Weights of a small transformer language model.
Size: 21 layers, 4 heads of 64, MLP 768 squared ReLU, vocabulary 612.
MLP neurons of a small language model. Each row is named by its layer, matrix (up: input weights) and neuron, and shows model dimensions 192-255. Each number is 50 + 15 x the weight over its row's rms, rounded and kept within 0 to 99.
After each neuron's rows, "fires in" lists the words (lower case) most often at its 100 highest values on Wikipedia text that the model never trained on; "fires on" lists the tokens most often at its 100 highest values on Wikipedia text that the model never trained on.

L6.up380:64 35 44 44 44 20 51 54 73 46 82 66 37 59 70 37 71 52 55 39 43 58 54 78 56 51 41 54 48 52 23 31 86 47 62 32 60 27 74 63 54 19 63 44 18 56 56 44 47 50 64 49 87 75 34 53 63 38 34 59 39 36 37 37
fires in: "many", "two", "other", "new", "four", "sixth"
fires on: "ew", "x", "ther", "y", "our", "wo"

L4.up422:69 52 65 25 34 39 40 40 71 39 71 36 46 56 49 32 67 44 59 42 49 21 39 23 26 65 53 57 74 50 62 51 78 40 23 24 40 59 53 54 50 40 55 34 50 40 71 55 36 25 57 39 45 64 39 65 31 46 17 19 49 51 20 69
fires in: "three", "those", "white", "get", "close"
fires on: "re", "os", "it", "et", "on"

L7.up356:55 44 50 62 34 57 85 35 60 35 46 43 31 87 47 47 37 78 30 61 62 22 33 50 54 32 43 60 47 72 48 53 56 59 46 35 69 67 49 54 65 47 47 63 70 31 63 66 34 49 66 45 74 27 96 35 67 41 53 43 49 54 83 69
fires in: "very", "more", "much", "too", "most", "less"
fires on: "y", "ly", "ore", "ch", "ess"

L9.up418:56 51 52 37 62 42 73 33 45 55 72 22 44 64 51 45 23 51 40 35 59 65 19 47 29 91 60 60 68 53 71 59 59 47 35 57 67 52 67 32 57 30 55 82 37 50 70 76 34 71 62 51 47 19 63 56 44 55 60 32 29 33 85 77
fires in: "most", "more", "very", "almost", "medicine"
fires on: "ost", "ore", "y", "ic"

L6.up131:32 12 47 49 40 54 64 74 45 37 74 61 61 13 54 65 52 85 69 27 45 47 53 25 62 70 57 52 54 49 64 69 40 31 26 44 35 58 49 47 38 59 30 58 53 39 61 49 46 51 42 48 53 47 44 07 52 37 52 54 45 65 40 52
fires in: "university", "department", "training", "train", "museum"
fires on: "ity", "ain", "ment", "ing", "um"

L3.up130:43 78 70 37 51 25 39 75 49 53 69 65 44 59 45 50 36 51 34 16 77 46 42 73 61 57 77 31 54 08 58 76 08 46 40 54 56 17 54 57 43 37 69 22 71 60 22 66 60 64 39 38 60 68 48 51 51 86 67 42 62 23 37 72
fires in: "be", "began", "before", "been", "buried", "being"
fires on: " be", "ur"

L3.up354:84 40 67 32 72 61 61 42 55 40 38 53 27 52 33 31 26 51 27 55 44 57 51 49 70 30 50 49 55 77 51 33 83 41 42 54 23 72 49 69 26 57 33 28 39 61 73 67 61 75 59 58 60 52 57 30 78 45 47 61 38 44 82 51
fires in: "more", "most", "less", "men", "health", "although"
fires on: "ore", "ess", "en", "th", "ost"

L3.up511:57 41 65 62 58 48 60 38 59 43 46 54 39 54 37 45 52 65 30 24 31 30 46 30 47 53 16 50 31 49 65 66 85 39 69 64 43 12 46 37 15 57 57 70 42 49 49 52 41 32 10 38 47 32 51 57 49 48 44 72 14 47 31 49
fires in: "was", "were"
fires on: " was", " were"

L13.up233:59 48 59 18 33 54 47 59 57 53 34 69 39 47 63 64 51 48 70 22 26 49 34 57 59 24 56 25 41 71 47 29 29 61 32 57 51 43 48 64 40 45 59 44 60 55 43 64 27 53 33 33 32 34 38 45 55 53 53 55 46 35 50 74
fires in: "was", "were", "been", "former", "being"
fires on: " was", " were", "en", "r", "mer", "ing"

L9.up222:63 58 64 45 50 21 61 55 44 67 39 47 52 17 52 36 37 71 48 56 68 51 52 53 76 49 44 34 32 35 49 66 36 42 46 54 62 37 76 67 64 29 55 85 62 59 50 53 65 66 17 68 67 72 44 42 64 68 28 29 06 52 22 59
fires in: "and", "as", "athletics", "website", "also", "introduced"
fires on: " and", "s", " as", " also", " in"

L13.up708:44 56 34 55 68 30 39 65 74 50 71 51 28 72 60 59 32 52 56 55 65 66 40 78 89 29 60 56 61 43 48 54 37 69 40 68 47 53 34 47 46 45 65 53 67 15 51 58 36 50 70 67 63 46 67 84 71 75 48 54 73 54 59 55
fires in: "and", "or", "being", "before"
fires on: " and", " le", " or", " be", " Le"

L3.up686:61 47 55 55 63 50 46 44 70 45 70 40 61 54 59 72 42 67 28 47 50 47 56 65 44 36 73 69 36 37 66 50 58 74 50 37 60 15 46 52 36 69 29 53 43 61 40 65 36 62 47 39 35 59 52 41 58 43 33 51 34 61 32 57
fires in: "she", "he", "men", "many"
fires on: "he", "an", "e", "en", "ar"

L16.up127:26 55 49 59 64 44 79 47 30 52 45 47 45 66 79 50 68 42 51 62 76 74 21 68 50 30 65 36 51 49 40 47 26 68 46 64 58 41 48 28 73 18 48 69 29 87 44 47 29 50 31 74 65 30 91 72 56 33 29 60 23 58 67 44
fires in: "the", "their", "then", "there", "its"
fires on: " the", "ir", "s", " The"

L7.up509:58 32 43 48 44 24 48 20 29 31 76 49 68 38 59 45 53 35 43 37 31 61 26 77 50 65 61 48 45 31 57 60 44 47 37 48 74 36 56 69 10 65 36 36 51 73 55 46 74 60 31 35 60 69 63 52 64 58 37 39 26 67 67 29
fires in: "he"
fires on: " He", " he", "e"

L3.up555:33 45 55 48 56 30 55 35 61 52 46 43 45 31 47 27 50 45 52 26 56 61 14 61 66 37 50 47 36 30 33 31 77 34 47 48 42 38 58 61 46 48 32 38 42 35 45 61 73 60 25 33 54 61 59 43 48 67 30 59 37 40 70 34
fires in: "where", "she", "he", "creation", "for"
fires on: "re", "he", "e", "or"

L12.up62:62 58 43 53 34 14 75 77 48 26 53 58 62 61 52 58 54 45 35 25 56 62 48 70 41 38 45 43 52 44 54 45 54 59 38 53 43 54 48 64 81 39 51 53 57 53 56 82 49 57 44 68 46 47 56 50 30 44 34 48 52 77 31 31
fires in: "the", "as", "of"
fires on: " the", " as", " of", " The", "The"

L3.up18:45 34 30 57 65 40 55 64 41 42 59 65 26 31 27 53 58 25 64 41 81 53 27 44 29 48 44 53 65 39 55 35 59 30 57 51 60 55 38 34 60 50 35 52 79 91 71 53 51 34 28 32 65 65 74 58 37 52 36 62 61 55 54 38
fires in: "during", "dillon", "did"
fires on: "ing", "l", "ill", "er", "id"

L6.up470:66 14 65 48 47 43 53 28 49 57 57 74 27 30 28 41 71 81 58 50 38 13 41 59 43 62 58 49 58 45 30 96 38 64 64 07 53 39 50 51 67 84 34 58 52 44 44 65 65 80 38 25 38 59 37 31 63 46 55 46 32 66 33 41
fires in: "which", "however", "what", "behind"
fires on: " which", "ow", "at", "in", "o"

L14.up219:43 53 31 82 40 59 74 58 20 61 58 51 41 71 59 57 65 50 49 35 37 47 47 82 53 35 49 44 50 37 59 43 53 67 50 62 42 47 33 37 42 54 38 38 74 68 47 48 30 81 52 79 47 00 78 43 57 17 07 68 49 63 52 47
fires in: "is", "the", "company", "area", "committee"
fires on: " is", " the", "om", " are", "oc"

L3.up312:56 68 21 74 73 64 42 48 25 29 62 14 44 29 43 49 59 55 40 53 51 30 44 31 42 42 50 52 55 51 56 49 40 57 42 45 76 47 45 55 38 73 41 63 48 69 45 53 14 35 67 46 51 55 36 53 64 44 45 49 61 69 53 61
fires in: "their", "its", "bird"
fires on: "ir", "s"

L12.up727:44 18 48 63 45 39 78 62 51 49 37 26 54 58 62 63 48 52 57 59 72 58 49 66 73 39 33 46 63 47 82 69 17 86 58 59 46 48 20 53 61 61 48 67 33 61 48 75 49 28 63 71 32 27 58 43 47 52 32 59 36 57 40 49
fires in: "the", "house"
fires on: " the", "ou", " The"

L10.up756:64 50 63 27 31 22 55 58 27 47 43 52 59 20 64 72 68 25 21 45 66 40 23 64 34 53 31 51 73 59 56 80 50 61 56 48 46 30 56 65 45 51 46 44 38 37 57 53 40 71 41 61 51 72 51 47 65 43 41 27 41 39 41 56
fires in: "as", "since", "until"
fires on: " as", "ce", "s", " res", "es", "il"

L17.up414:68 30 29 26 76 21 56 53 34 30 47 70 51 53 40 56 35 58 23 37 49 25 47 32 30 70 42 57 52 44 64 61 79 64 77 57 29 39 28 60 35 63 50 36 56 65 41 80 31 32 55 49 50 50 45 65 38 58 73 73 25 35 39 66
fires in: "was", "is", "were", "been"
fires on: " was", " is", " were", "en"

L12.up404:42 63 50 57 58 21 48 60 51 59 56 59 43 50 85 37 29 27 80 40 59 62 37 34 57 49 44 36 44 62 50 61 57 37 27 69 56 59 60 56 49 29 28 38 56 34 49 35 56 64 23 27 32 42 47 49 49 38 44 50 31 36 47 50
fires in: "of", "with", "near", "over", "by"
fires on: " of", " with", "ear", "ver", " by"

L4.up736:68 26 66 56 40 55 74 55 48 68 64 36 67 44 40 50 64 41 52 37 70 43 23 58 55 28 51 49 49 81 31 58 47 19 48 46 31 57 54 80 60 39 19 48 38 60 36 43 31 71 31 40 59 56 39 70 66 63 25 54 64 50 55 42
fires in: "made", "museum", "make", "take", "giving", "gave"
fires on: "e", "ing", "es", "ave"

L13.up50:39 68 64 51 76 56 72 49 48 50 54 58 59 50 18 38 14 33 54 39 54 79 40 45 45 35 51 54 54 73 51 69 54 71 58 61 44 58 52 43 42 45 51 65 45 45 54 47 47 69 68 38 41 64 46 52 11 57 38 37 29 57 75 39
fires in: "labour", "conservative", "construction", "democratic", "liberal", "democrats"
fires on: "st", " L", " D", "ab", " C", "our"

L17.up760:64 41 64 55 28 66 52 64 34 41 41 45 58 46 65 67 53 74 70 38 69 33 48 53 62 45 25 35 67 36 73 28 31 53 42 53 82 25 45 54 51 64 66 44 44 48 34 39 51 55 54 54 63 32 53 60 46 41 36 77 27 55 33 63
fires in: "the"
fires on: " the", "w"

L9.up729:39 51 66 43 41 69 38 38 56 28 40 66 62 61 39 38 32 57 36 51 65 36 52 57 56 32 63 56 56 77 24 61 28 56 73 40 60 64 38 34 58 61 20 53 57 12 70 60 63 72 11 54 46 68 39 43 50 42 47 58 51 45 64 37
fires in: "her", "however", "them", "what", "help", "how"
fires on: "her", "ow", "p", "m", "at"

L16.up290:48 73 81 81 61 61 47 65 65 68 32 52 30 29 83 61 21 57 44 34 46 36 53 39 69 32 45 14 31 56 59 57 46 60 48 84 34 78 43 36 26 58 64 32 58 45 60 51 40 54 52 28 42 37 82 31 59 71 33 53 28 45 56 59
fires in: "as", "near", "through", "of", "former", "nearby"
fires on: "ear", "ough", " as", "mer", " of", "ew"

L3.up499:84 50 52 51 88 48 63 32 52 46 25 51 32 46 36 45 64 49 57 46 32 31 35 34 52 48 51 62 56 41 50 61 55 43 64 63 89 56 49 70 13 67 61 26 33 44 63 55 43 50 51 53 61 46 35 35 61 82 36 73 64 67 52 44
fires in: "their", "his", "her"
fires on: "ir", "is", "her", " his"